{"parallel_block": false, "init": "normal", "init_std_o": 0.00325}
MLP neurons of a small language model. Each row is named by its layer, matrix (up: input weights) and neuron, and shows model dimensions 32-223. Each number is 500 + 25 x the weight over its row's rms, rounded and kept within 0 to 999. Numbers have three digits each.
After each neuron's rows, "fires on" lists the tokens most often at its 100 highest values on Wikipedia text that the model never trained on.

L3.up704:506494512472574492511525525491490445504466487504470474504470454482496487485488529515490476472523506541481490517550528503497514484504484515518511489507522484464540508484553513466487525524516499545478497518504534477513512508480522515503554487559487465485478491504511507490507470500492570518472497508522511523513540511483506513487534529555501518515487556480487496484488465484489524460483505468514525544526541507534529463501484462516489489433475475509483507494546468519490457492493492503512512542519505534513501522527510505529501504480477499516524546508524463503492491523507569533
fires on: " Cal", " Mal", " Val", " sur", " pre"

L3.up1217:447479491469489511494494524484519472526491491479481492497475482520487511513521534482486467511474491508491526504494476486518488497494518487542441485502470490486468470440469531497465453477444489504457500514531462537498464531483517476510540489478436547529470522494490525486490499466486427464477479543502478483510533525494461480495478489467483510493500491516456464504476503470458523510510502519491496472477465482483530531483503443480523470497491479490494494493497483530463495508485517490518484468494464512446517513474505495521530448522479510498476481461515493500497460528491470465
fires on: " –", "aj", " who", " Un", "ish"

L6.up1215:529516485476508534512531499507474478490469510512496524504471502489481474515508503519498489528506479490502481553554489494518513476501468502535457506539467494478482473496470511540532489527519513508517545543530510524439517463488487481462510465485449496504488502506515483508496494491487465447488442483493514493460481499501476462509500497478498501519420469499550522513522478497472509472498514523525525508497493440487503540465512493498534486496484518497500506472511497528515522502464480506491491465498525528481519466599473499461514536507505515476524457525499505504559550465485520529
fires on: " ", " (", ")", " Championship", " Medal", " |"

L3.up941:501452522509532494454512565491456484461479502523516524484489441461456500465508511527500509501557537543454480492494524452500490516505499524513504520509525515486516470490512523474460496519476498520492496509514512466549510497499508477525499473504423457499455497508519483503521478462485536502484465451526469485506488497516528499489525540511499521488498531494484506507494466483529513491509481500531510504518516511537533497515491470465515443489498458534501522469531469514508546468485522501507490550529508474532522519533503503532480493467481512512517513535496501504471502496473566559
fires on: " Mal", "rest", " vict", " pre", "olk", "iber"

L3.up523:514545475472484508509530494484513489509515525474513503540527494497515527516481506497504478512485479461517522541529507517505527452471486474557486486518452490479484510508506496488536525515450509531499530533510486523520482557485512510487510486498499499569526481450493546521478509507529479530504504505511491506474511482525476544497515484501502517508518514499454475481516493479458472453493525505465455500471498487491493460507517484522487545492485463528508513551478501507491498516475441507485468503476492545498532551458497518488472509481482475465476496490507524498513475505462505506
fires on: "ig", " Mar", " Har", "her", "cted"

L3.up141:505491478507462455491469465512508498477476512502501494498465507519504500496470490484475490511439448508524492443472457486483485489464472470477484490485502470492464490479454462490459469477484487446454506494479455490483483519486503417475485460479466505488478512489503491499483492491499441460502493495430478494475483490470474479497445500504470495494453466468480469493453505500487505504503497534504502456481467458439504498467459496487509494513491486462505509492506503492463522522478508462507481470475476475466476481483494502493512468501481507463464449436491513487485492489494463472
fires on: " /", " moved", " view"

L4.up250:484493499499500505447484456508480500503519476502488485522502473495501478514484504511475484483464517518505485466503463486509503515491499478504512470532499460535519500475475514482500492459518456508439526480437488493477502484490476445450503484502474523507474487476507478480497489484443511485473492502432456442436514506506517458478483492473451498483475480490462507477505488484483513508491467469491526515468477458484488479471492484475514485532498473498485518475472504470487477537448495489472465457503476463471484502487507468525459489492502461460477491475497506509467502462526492545
fires on: "n", " x", "iv", "ult", " →"

L3.up441:549462486527512523533476495512470503522495472468478478513523534517502511488458495522497530524509476483536450535494444494504498463490510528483525478493521505486466522485536482496496503516497476438519485538539495497508480541492466529513554535492490540480540480509514491482502525519528469468516520488546490497470478495510484509516503513511519516510454456500499483495453564498509489439533494528525517470513513485447515511497471477538496519475495525487505510500474529502491480520510494465507508472493488534485519499471509455459510481494463487482488482486478467495537557487482486456
fires on: "%", "for", "red", "ort", " competed", "stitut"

L4.up297:491511477492510495496496477493513478496511481496517465477504499536476495519519508444486493481475500477507540497522502538479475445483492478536482528506463493503465521491498540500538487521517503468479453518539489493473454509517506521517516487499500444517517481487470547535457518491501445551441439510537509532509465517493485518503506512488517461497492513497539507497500463506461486436481576517470474509496494457548484494461533502505479538500503491491521469533510492507493465480499536484540510486464500535496468515486497503475506549501497530500513523510521484493504453528463484430
fires on: "ud", " comm", " Time", " medalist", " ear"

L3.up634:449504488505453485480488490457479522465482510476501486506504459482486502469472506489475451516478504489465506468465473458483480507496491501442492487504483473484478457512465470486485491484456448484481528493479500502539475506499520455484454478483449484502470499480489490507481477515464485511483480489485490457502451499504480481463478496477462489513504473504457478502462461500499504514472484503477447440445487511467500503473477557465478499509510492465480503493519475482439576494449526455507491449511486499516493494479489511487503487513483529472449437488499503475537476493483500508
fires on: " /", " arg", " pres", "minist", "play"

L6.up223:529500487440498528478521468472474471502460466481470509470475468489553483524510492486478505501503485503505506503502485474540489478458493533555501493510495473483476478480515512493554479484494466502528532489488538537508521525525508504525522456484520493508465432512498468536513514469517509498499489471495526495510494451475501473494484535544510535481503513527446484514480513492485490517489531492503491503571542474542505463464488501456541503523542471500516539445484502490485511509456564477470506459519468517471511516538469524490506488504498470455515489483530483543500484489468526530
fires on: "),", ")", " ", " (", " a", ":"

L3.up399:517511447500509485481506473487458480469489484489526503470463505465489475508549455489514479481486472510474475490499526512493501494503492465507486522480473499500515485478477503462504548528495532509510449469454484502451534443521512548466513470490512466475484441479472499495492470465515483502513485484521495431484484480441487488511527490508488496504481491499524552485507481477503478562420472480489463514520510504506472484513520502491492471472486506547467459498490461519526476476477479526513528515446538496492499447502477524483459494495490448517520502532497472496506482461489501512
fires on: " video", " im", "iver", "ike", " way", " followed"

L3.up1144:542522482486529493514480498518460522524468512492500482510460497470521473480512488500473513490487467505490482449469523528479557537535527489488489507470529488523534453458493472500474520501506506507491497434486451483481538493542528491471506476539497490460481473492488504453473483470492508502482510482456486477537446468450516507485516529522479530522491539474499509524453516515541519573436506500520496501529538484524482473519530521508468465484498514503500478497569475460483477499449506469558516502495531508499512468480490531528479484511481509494493507487491460517482476521533511501
fires on: "se", " Country", " dep", " Rec", "omb"

L6.up1158:481464536519527532491460455511505513552541480499492548492470515534518470535495518513489514462513518484511470500471525519521470503500445510497492483510505466491471482538492484477472512513513490490505504520509484492494482511541498483508509503496489454468479479481484515568524480472509526524465514508496491494468484516517543515500498474520445539493499506508449497497477516491477544515561542454491473509513512524529471474514492501514532511453494494499525536432479502522454489432505521490466485542488478495507506477468502527553509530489528480520468512510498507473505495495478501514
fires on: ",", " as", "==\n", " how", " however"

L4.up559:490488491468486488490470487499480486513473488477480504487461505473506491497499478519479477458525418496482481480487478518479483454490457520468521509447456484438491451475508471461472524495451502498572507473499493467471508455450456508515495527516504454479471513524479462490490481470537474466487498500483491500511489472490503513505525457485505502476506518479477490491448506466467519473518462518522482480517518489498504505512484515514495473475460496504508506472513486499511488482511459535514528497494476503482480497526498498490532506485468515505493508518460478487491440507495521513
fires on: "°", "′", " left", " dest", " bas", "ank"

L4.up986:473522509497503524496458510488485469485483493472481467479509516518521491516527450548461438475469468499477478507495452507472531489520542511505452475501523497494492497514539498504502441469518474488505525468478462461457454506532491531496475525512510542555497503486493464490495494478528474517511471530556484476488511501476521503522457489472509488467547480503478474453470529482522512550505455504481510496486508487525511537504499507505499508514537523506511484469455510474500503530487428549461536492488464539498479488478533509500491492494497479492515466539486496492500488525532515522
fires on: " points", "sc", " am", " sim", " pl", " sc"

L4.up158:471507497510507523474492446491486495495529448474517465499495469549471492556523538470464490482430528510502497479520446510477497487491528470558494499517484479561488513512493531484528477483559467491431491495482462475436475487530485510486515490523480526564500475456494516498475500504456501553455477518493495465480498541506526477522476501462496470478512493517508533478487471487478490504515522498458497530493506470541486508455512513488510515539524518492517478484455534472486496525472504469500493469491466504475485511461508499500475486503507501487517497516534498465499479510506483511
fires on: " medalist", "isc", " ear", " +", "we", "leg"

L4.up924:492506493512491517459498488518484496511510496496512475521489483475531467484450488498484480486493543520517491498486476454511527503505561505511473474510512454540514485476472493510524516453516437473486537461436499492485513474544489460550524481474483553525500472476504504457477505483419509508465490515464450480464507472476542483497467518468465517499487479520485481456533456498506516491438474480479535542474466470536518480467474514490518494533519443496484488515471502495487439522451499481466471485495508473490462490481497480513465509521520451459473465484487511531498528506511481512
fires on: "n", "ult", "|---|---|\n", "ess"

L6.up824:531465516487503496519492510477461480488532533486476532516499496485490533497494506456535517502504538486479471526479495578528482508520481500484544474497488509528424469528478558531457527531466483489542449512499482455521512494513476505508541487506495501492486479542482509463516496459527494522500542483487481519530491532507476515507494492510514475531507489496512490524483486504532501548496472516526492497493519476468488484533500504538460500508494514486498470499473511450544483494524480509484520497530537492525481520490547513500523479537473524499527470452483496509465479487482528479
fires on: "or", "er", "ah", "an", "ury", "–"

L3.up71:499501493539527498477505528516478528533483495496535519513498509502503499489516539515537491521530505530481479497490487499527520504535530533497503517544521518477497454514540491500492503541463486474496519510523509530522491506532523515529531491505463540486496507534515518492501544489504502495495493509542479429510493513527508497538514558534499546514471479526500503523466552521569509526511503518514483493513544548522523529534521544525507487520538516532520540522530531524479535514476541477542518498496531524530532514512506526515540496513451524500489449514510502542534513530501517545
fires on: "ull", " born", " /", " turn", " living", " signed"

L4.up911:480486482512504515466511498475480522462478496490513462483483455506487524489503479481499470525435502500478521508498478499479499496503555456513468491496504483536472490515513505498489439513493503497444472490470477460482466529553496480469517482490500550527469485471504490479473489517460511538514463515544502487521505527470486478481456537487489490461528456544527506476525478521508492500521488499483480494510484482550485492445516490480501500519497511504483454456472509497467509475475474465468495487501453474505491487451501511497465455510478475508500470517497515473485510496493492467
fires on: " am", ".C", " Synonyms", "we", "leg", " Elev"

L3.up109:512482489484539478502459479531443480524471488498491475474442486503488477481502465515491537484510468494477456491508490498475512499505486484489488491483514505494489454470519499489491483507471513473504440479504475491446507493469492517473506498512497470479489440502480485444473468459557473439491486456488476473485477473461514500494503529506503515474474462485507478492478528493497490518451517477513517490525506475481492483496489476500512445466475480515498472494496480479513438478508489478518499483453507493472492462484463465486457471462497459514500526501464443504481506455484489499
fires on: "%", " km", " order", " changes", "ums", "ise"

L3.up221:539519504511513519555539499496512517523529532505516551523524513510525528543522480499514545490505503480545524534549526514522520529522523508514533486488522509526506555515445502506541526491540529536526530532519547527537525501495497520519496505497532512556549521494532494487502497532525505545527543525476527546513504498504509541503523505499537509506544551497517526512528494516487511509510537500490517508498520497501513482498511528538501535526542510519531490515485486481538529544503506540508522497532524518487510524530512522499505528559562516503525525495534524497510497503518491532
fires on: "ec", " dec", "able", "olog"

L3.up1176:569478494555489561549504478506493523518524513479503514527590529528506503491496492509486524523502508502496486551491487535505500488499537500509524520493502509533478525524511539511527541526521470472556508535519509499524511523527488560548558526466509532502573488502485479514524508522501450530535509498542511486492475493471505499535517487485519502513491510532538496497517517508502497471488501518520512512533516483505482527516519520511493516505507531481507498527461523502511461529528482522484505483472521529493521496470510478468515499518481512497528489478476463482543538484496477474
fires on: "tern", "arg", "stitut", "red", " prot", "ition"

L4.up10:530500500511495489495465495455502495526486482514454507578518529480509511498535531476521494455513486494487510530464497480510474508476518476490475493470524516512487485509472557457487485499506549512477477500484492522526528470509474484457490523481548475511492529486503450508494528509501513503499440502480492514533508535547506508522511499499479539478501549527501475494512528460496478484503520477504482462495474518517516533522490552529517472478473513507495490447492451452485448513465518489517518483510513494445481516518500480497454465494524499554535466540498535486528500539575460496
fires on: " first", " total", "n", " club", "arn", "able"

L6.up76:518539517494516508492501517484471464469486482512453492479504468518464495488461500527550534486480483451498501480536523473505525539492492480550547516486520516506467493519475426489498507557496489485540478534521491475516458476511513491488489462481483525538477490545502488486466477484472478448497530508477461510490506510497500530508433496500511515470512493444469505504467486517492520487491508500507460507527491485501507488485479501515508512504477491500498491515495520477504525498518489483497516461505505516545495524498476539477497483526460493507501502460476471472513508522526546487
fires on: " reg", " March", " same", " he", " re", " regard"

L3.up11:469485492466472485482503509489481480506505491479490509485482464496485520500478503507502490506481483485508497507504488460499487471460477461536477468513473494481455510469474497484487480472464488485467517522497455505501488501439465482525474494461460504533484486464496498495507504465506476463458493477492459491465508476499478507500490479463494491459499456495472453481498475468458466440524474475477479472461462472452494475475472430469512494496468451493492489476442486496508509502489461503447453502509475475475509515495485458459456484474486453491475479483495522482476495479465502507
fires on: " Mar", " Har", " Jul", "greg", " Dec"

L4.up1053:495531510490516488514510528472484486503508507498506551506487503520474516516545478533528507501478538491494537499531439507477478528517484484510479482532515532511490472505497497529518474549489514554482501480520495524503500519524473489474463485500496496522497511512489453514516478519544468461540524478481522491516529519543493486529488482505467494496510512497533496557490557523503486535511494476518500474508508543491468532526502451526480469492487511516505496482462484529481550509535474518488495511509490483490543545481498507498499450498497494530510528524490504528501506479537543523
fires on: " due", " rest", " United", " colle", " Synonyms", "se"

L3.up438:456522505486455458498452502525525505496477509517490514492480499526522539504465496519502510526435474494504498474488495455488506519470475496492505481511495501501466472494463511494483445476460480454457510510500486531508466531457494407495458477477475524538478498480529500514479472495523483450466478475453461500471524487505474498483474521489510528463492447478465447512479497500478506510538535517499489443474475512453528508477470489475542504535490468486513512510466500498464540498489519463494476464493474472475489480486484501496485478501510492464473469472495540494497494485491478472
fires on: " /", " footballer"

L4.up293:509533502501538489480498456501475490485521514530483515519493487512498473493478487498494515554463577506508487478489483471478506520504518474512514450542511506574509556478472505546512470486496499505421537480502517481514515541521495483484514490509489517491500493499487511515493498507470513498483514473482475463487523535517507484495472528468474497491505435528497521512541508490512496518529501450529483516501509511521488490482468490493498498539505514505515535483496512505468526539463509484471482465513466491500508540473551479519511490477520493474523502432508486515459553482520502516
fires on: " x", "q", " medalist", "ult", "xt", "nam"

L3.up447:441479524503468506456477531516465507494476508507495518496471477470500527492487498487494492544491510517486510455429483460478483530495491510502510492515486515496493423495483511524477489489456491471470505483494467487512499506489496443495448482480461510510420489488507503529489510502437483518435490487475456458497500514519515485499482502446492509495507472512484490522463477522552515531529465515503466465465500534475501524466490502433528505544508466478525506473505500516478561473497538462492474486512489489516482489524512484496501498489512522507488451501489543502500493491504517506
fires on: " /", " opp", " population", " @", "aul", " sex"

L3.up877:453548466478448483507492469471506503504509495486497464477453518493540486535530471477506441491455457494459531470470505508484509503514489484519499495489454479508513468476462480458511514514480468506478490457443480512477493481489516476469475446496499477514483456466489519500460485481525494486477498502472495453487512483498475497475504489484474499505489501469456545484489482480475501568444506490459424474482505531497488485483522520505477530495517495520486470524492497519477512490461501493520518473477496499487485489475488560516500503507479476483459482510502496488531467500504480502
fires on: " inv", " |", "|---|---|---|---|---|\n", "|---|---|---|\n", "|---|---|---|---|\n", "rag"

L3.up121:518558511534489526535537503483507535523534526481547475533539525516542531504525514508526476540513510515488544544517479542492518475520518500523524516528471497513498504528518508490550555550471486517500508521512498510509502564503515530494514496509500495529521478479501553524487517526560488513525537521543502476496521485524517528527520510488497512531480505515482520500524518485499480519490522508475455509486541516482499505529519549536475557515511525522520513540486538523497529525503482512506503490487502510503528524470533534489526533485487534509467499526501514508561503502497525527
fires on: "ent", "rag", " August", "aj", " Act", "ig"

L6.up664:466496478526554481533448459515474508524455460519507504485497514526481486484506438507490492531494488512523509489518506531498532456511511511508441521517485474495512474462505533536446488521512504446544481495550492464461482535486485500517480518521532515498508467497543496504503542485495510508498469462474520454445470462503498460529467491494522513495528501450514511531464540514505508538476484533486480471491499459524483501502530478487468505510537489478477540542488522512520542479507472456487502498497470537513531502543486530475475505517517503547509447471485493461494520477505495515
fires on: ",", "%", " points"

L3.up605:492503483470492446518448532524513524510466503526494511481465491532511492504483501504499499530460485495516487486521491466539480498470500484476465474509525505510480529453465490503443440445479477463452553510506485540527497532497522444518521541492488556491490536514521489499499514478523491471469525489465471505517507486493455503501457525497513520503496446462507464536456527498486499516531522517522518459506456460488542520490457488490534469527500495492472516479490506510463510522478550463533511515520506472472510522509495481515502456497485499496512479481517503517476484511501471456
fires on: " ret", "gl", " eng", " role", "overn", " Saint"

L6.up399:483477515460497542510460461524516448494517514525522501513500495475444474493508497468476515492528487494494486524516511492487511487551497470492476520501516466464480543468483511491527523482519474516454472518512510470504499502489502489517473487515541460490492473525491499468508505512477498507472493481541499508513470554498506528506504528491476501509483537513518497468476531490507479483513470494498557534519468548491450537481534498451511491522505509511565483488573560499503472477456534510513532476508491512520522508432536492481432520500507510496459505476487511490523526513505484480
fires on: "n", "l", " medalist", "lan", "as", " of"

L3.up655:468530489507487452506491486494485515506489483527517520481488511513521500523496522480506485522460455523517470477504478450512512523515478544492522476507491460493504510488471466451506507480494478511460524491493492480518484486471518466533484472512463534492456502471517531484486496519527471475484530504475491462503518499507474521497497527485493528517476469489481485530441507520511496553493497507460459475478527511441549483504490531537494521508511506518528520512524481512499558516469519493541544464534524481509514447521522512469543498541479521487460489506530525498556461515526500523
fires on: " /", "minist", " footballer", " typ", " recorded", "ig"

L6.up525:490477486445524459511512506501463488472535504457513477470489535499406526535547477532526521527549510483479500509504516502446511452507482526533538508513488493481455498513495500469512505520491498477525475510502458502468512508503493512497491483482475548508532447509500490510504502515496498468514499494506526518494497497538517472528445502499533481472506464454491493511510500469473450494525477534528503465488496571477559467481522520489509531516460500498482501486480519512521502449519446500536513545500487487532547502472534482465513518504490493489500535503484512494482476492467505479
fires on: ",", " |", "),", "',", " ", " |\n"

L6.up578:516484508521523404510481495527504465480469490506488498485473512476507530501467521503487522503519482483478525505540575501464497514495473519486502501490442437473523520524544485507479511532498523483499481477507496467488474556480517504487476530493504500494477526516498479484517531483460486515517499483566509499524515471485498515513470515544520507508533544509456514510441541519507506486487519498489495530521484521553478479524544478521506481472511503491476496475450514541510493493525515482532489534495513476488549490493528537535511485487544524525484490518488516493511498481489529509
fires on: ",", " can", "ited", " as", "is", " for"

L4.up464:488485522506472537468489522511528500529509488489483499515515525498555510526491532508479509475485483519506456472502515485526514485507476546481526514493502494508503484512501511489518534457516496494575530512447503522482518470492480515518515536541512505499475528501513524469523504494508519525493522561465476513471500501482535514549501468493524524514494536475464487449472479472528530515503455482478531512506524480455532534513485547512547536542524523504499525489500562455522483521508508526500514485516522516504476480506512503498518528505519515485477505509522515487529500540529502511
fires on: "asc", "li", " Votes", " —", " Brig"

L3.up511:504484498490472506477510514485482532472509519461526497499502465454466495434516489512506444493544511495463519507482531518503496479501533480470483522489506522490528459491503489494480518523495494514528508487470496499550505472542500504490497483491469460478523480493488483515489497458474546565488473467556471460483462475515509485486534488533464505512519509497504546469525456486524512489458465488531464499480490521562458499525521514463453486482517491516454497485521495518467510468449515494472523541502528513535506534496483536523473516474475472491510462542502485511469485493480568517
fires on: "ep", " Grand", "ck", " living", " long"

L6.up771:501508524463487525472493519529451551527495540512488538556484473450503484494542478490510519495520508522479491490499444512511464444500506536480471491516504511559463511509498496554579467498464479486505508503484499511512532466506504463493469481496460487518534504470508480482512522494483492470533487522492445483473488520443504480501457534469507486486476467524522525449527494487517534486526493469492491482487546518494489530497498512471490505499532486508463485464497466428502523497455468501515486511521471478504504512473531442542528493508473539545508514460499517494515520506529525475
fires on: " |", " three", "th", "at", " "

L3.up386:481507493529473479483506467462529519466497504483521519474476536489515493516503517456515452486465484488485494456491463527476486495495509511497476532482467461512505498514460489478510494506526494499486469478447520516454485455492498455501493455495534475472513506492496492507456482513494482515508474528477522477484547500501489474494472487520470498528482489486491529495478475479474539529476497517460458507474493526491492484497510517507481528501528513533487515515484516512476535489501524524511507499479501471492459474489499562482532506520503522493502475474458530502524478503501451493
fires on: " like", "able", "′", " str", " Synonyms"

L3.up1166:520517446518513499531517490457492482501495499478522521497512534507516507542552474464526496509487501499489509541543492530517492481511505495535479511490469487491505526511479532468536533517521519527489500539510528523480515494484522561498558497504516496521536469483476524479486493508561461544540523546557538486490529508486465496556498492504520498510484494488538529503518506488491478533469526488476476528507522497537503502520512520543488509482497529534495500543467513549525465515480475515541528495469537516472516496506500515481520486515510480520522521528518485473556467482493477492
fires on: "ec", " tr", " im", "-E", " way", "ription"

L6.up635:501498486514521516479468531494479493491452481477546497490459515539496504468506467465471456538471514488522482517527477515519503476466535480554501488497482470506531512512521498487500459492579501547530463480472488450475499535514496513522463497486523503516524500532519464484491519497491556535524487498466503493485491512482518505479509528478555497466508480524508524502466485511533451515473515508492511511542498526497500513538506563473487540492521522510515490490462535495488469509523480488520511497504496476507481484500448438501537557458524504490483493506492504505482468481498488522
fires on: ".", " of", " on", " hold", " to"

L3.up851:486504480505510473456506554475465493509459487500537513495509471477506518471523511505522474567486518528445490488498476449523492496512483552511502495508486494488519492511477502455500522518463474507481523538477515491534499490496526476523504489509452508496467459499521508482514496480498515514483520495541459450504515526525467497537512543479465518529489475486497517519440503482526512534495474507488447475483528550513544490489477523518500504532506492526504543511504514532485553477455492467509516519515528503534525484508521509503513491503483506502487487530500495487535476503488524563
fires on: "ull", "asc", "ct", " August", " desc", " /"

L4.up96:483484486473483520505510484480489496482486499490508482505462519481487523489516504473510485457521458458448499518491535535505520456503470506489496528463476473417465446496526494450454519505465503482533454486520474470499480487457483522511495492467487460488490507520497493488470486505485475520506484510503530489528467458469485538512512492512545501492494502490489479476440499494484498436505490527492505483504508491505505480482515538487478483489472490530502472490518462516513511476490490472546523509472481483512500483504477521461499487487484525527471514531504494444522442505466515490
fires on: "°", " by", "′", "erm", " producer", " host"

L3.up402:504489525497442545481511540504505530503533524461532489524545476470478535481520485526514493550519536485486565498463511517509516528507521483498509534481497558545517454513488535529517518529473501505554501504496501502556520515554507499490468499485513481540528473503490486519509509466498524549498473476529473497501480515553497488493537482516464486514572513527503546492527475494509535524491492532524475469490482573533474522493511526473507519546542499497487499516501539508492533487504512489456487531515503523526497542467485541562476521503517493478498469516482522500493532492485518504
fires on: "ven", "pl", " Sch", " died", "ck", " long"

L3.up81:421535513492442481514497489474560499495498483492497495477459498528539520553501504488514470504442507495484508460501484491490474524506491512492478503511453505514474525497464509475482456495500475498470489512468509526492478489469508431474484486486523509521499498480514495521500483524511519482499502535468500506477567531508465465503465490489473474491483509482452505488475480462436517516514516504460499465468475537498520520480463520503524527513508530493491498503469530532455533505513536499494502487509457471484465508477521525492527485512510529494484476497534525485524482496509473468
fires on: "|---|---|---|---|---|\n", "|---|---|---|---|\n", " Def", "yl", "ost"

L6.up622:459508488463544494489484498472530448462495510485481500491548536490486542509508490479490479492557531476509483522523538533481486434502498471520528506508537486494517475515490496518502514485510493479464536546526487484523463546470511501488491526529525520507509475502542512524492503469545483529481465503506526511519461497543525463502465514549519490506510480474482507509503512513481500522466508519530493479493494472487499529464515512490505471519465507511509484581466492530494548478479452423480517472464514507535502485487545523481502481498545525506492484509506514447490510506478526473
fires on: ",", "),", ".", "2"

L3.up675:498532516527526503482525521517486527504514505497541465507512486522502506493526546538540485542551499544493527509516504500501527518542498498529504538554502508477498484484547486505509512549466507491499494502510498531500499534519504501521499499528471500536498516524520552522494541502539523484510506512548471478497504525545526527537533550521464524511492520542471522511495545488529503523500514504515478502493509542468516509515528521496515518504523514542512513516516532513510578527497535521534498527514509510519526524497516539520520512478474524527464492533510502539517532523498562565
fires on: " born", "aj", " opp"

L3.up196:525460449480483512502495511492497489518492474472487488472562487535486471463507522547495495512494496508480473539498498471532491470481511512510487498508475516499485507464488516477474490503478475472523500528510483518517478501505477547555557536475454567485517489500467481508534494485528443480505494475563477474490467482487450500498518491481490526480499441523511472495492511494465489493475469507501498489524471478476509524526502455516498461481440511513491522503465481535509438476489471479492535492484511526505541459454472445456480461522458445488477488478493448494511498480470486447
fires on: "ice", " made", " law", " Re", " death", " population"

L3.up472:481526465524492470474492482467470512467480493520516505481527520500528493481484481495515471505480490493443482505501482454498493483501472523483515495525480470506494492543462466460513526509475480459475516510488536497519458513484490486526483486487472499500487483478520523509471475537526481513504511475511488455480471462513489524493498534477507531527477454481475474498475489521508477526478516506479420484486545495478522494518507536524478531517502499549511537551495463520485559457466497472535532458488526485554518472503496515437514506486470513478457472514470503493560488487482475507
fires on: "c", " /", " years", "asc", " mm", "ig"

L3.up1026:465525465445509446479499498471476485494470503498518507496445455495481491486517510472517438517507471531487519490530505492521506467505472471516429478535461467449531484469493512501498476483497527550453487510468494535473499457499537478474536495537503497514478514510483521483482513441496518509474478544524513491510513523492471501525488507497468488511490499495512537511507478483499484525459489488487469505493469498534501486484531492482506472487523458513459494493517486532488490501472513524519497523502516502488503530508488537526513483493497450513503509531531463524484455503486523535
fires on: "am", "Career", "rid", "ct"

L3.up1034:480513503443515478504507501466530486547488469494494476477456469477498491530494538477493488496496476527521478475518501504512480482513469517533442466519459476472510525455510508473458490500507512558457494507493448504484514463498522504493546484557494502494476485477470525483494504465500532480456515515486502510513553497487471493513487491522470483485447546474483503495479488447452489484478500476474516530491513486531512479532470465539486473447480485502451515485527472512493443501493482518515508561494479505464487520504518487527500479469471514517501524508555458525486432518513522497
fires on: "rid", " oper", "ons", " Label", "Career"

L3.up9:499549507489535491527516494514514488522491533530517531500477496519532522531544507527519517488503521502522529506551536496501538504506490509535499507524490494501540509516497545502538493521517560569495478523522540528514516530452534482507518493522523487569507512493513540515483468515561511503514496522499519543512550510508516533497521514521537541500512510489495522504532477488468523537489543497480514519484499506523531497497521492541531503504525479551545499536507472534512505497513512527525502499483527523481515497522507530519496516531566483510531561518526521518516477501491522517
fires on: "ec", " dec", " Dec", "E", " After"

L6.up98:497477545488500500513471467474462491453516492515532493515472490529539508540480500520529519477486465489483476443525504512461504513521499487460480516485469507504485489531483508482510531510470477532506524536510491510552497538460530483491465505529491519534483469536517483507526499503485549483501525501465490549428530519506476522488473530509495523560500530506516455475501499528483512482515508516474499511515512529445445530514501464513472450468491498498507472521467496501508519491480512523512474500492514494527489496506508501471435509527479511474454510502490490500472523495519510527
fires on: "s", "o", " medalist", "n", "ary", "ative"

L3.up473:497462506549550505494470495502451489513464466513480510488477522489484489492492487497501554487524507510459440483476470495481503513541506536458530494494532493490496458521535489499506514517500474453515456498506521462465501475493487522498514498512481476440480462529518480454500501520498518454494491472520502470504488490496530483517502534529524493493463490491512492521460547514562493496501494481524513487559566520509497498493481518522491466454515514498506498508507509497507490467517504455536499468479505503517499465518486484485503480473482519508509509521461454504541550474497497520
fires on: "%", " inj"

L4.up883:514503484456505493501483450491470492509510492490475492509472475472502452513498481503441476482468516521492474476512433470484507529501513456515485497528507465537509482490492511471513509449520440530469532484454465489456483458463484474478508487516506511526508494459542488477518496476471501477436491500442464455449502486485541469499520483475468488483505488505456521491487485492510522504457479504506521518461497447509486513476491487480498484511502468480532484502457505500496493524464476499448476478512473494486477510494508472523491482492504469502501470496493479508477498473510482548
fires on: "ult", "p", "n", " sec", " Mr", " Length"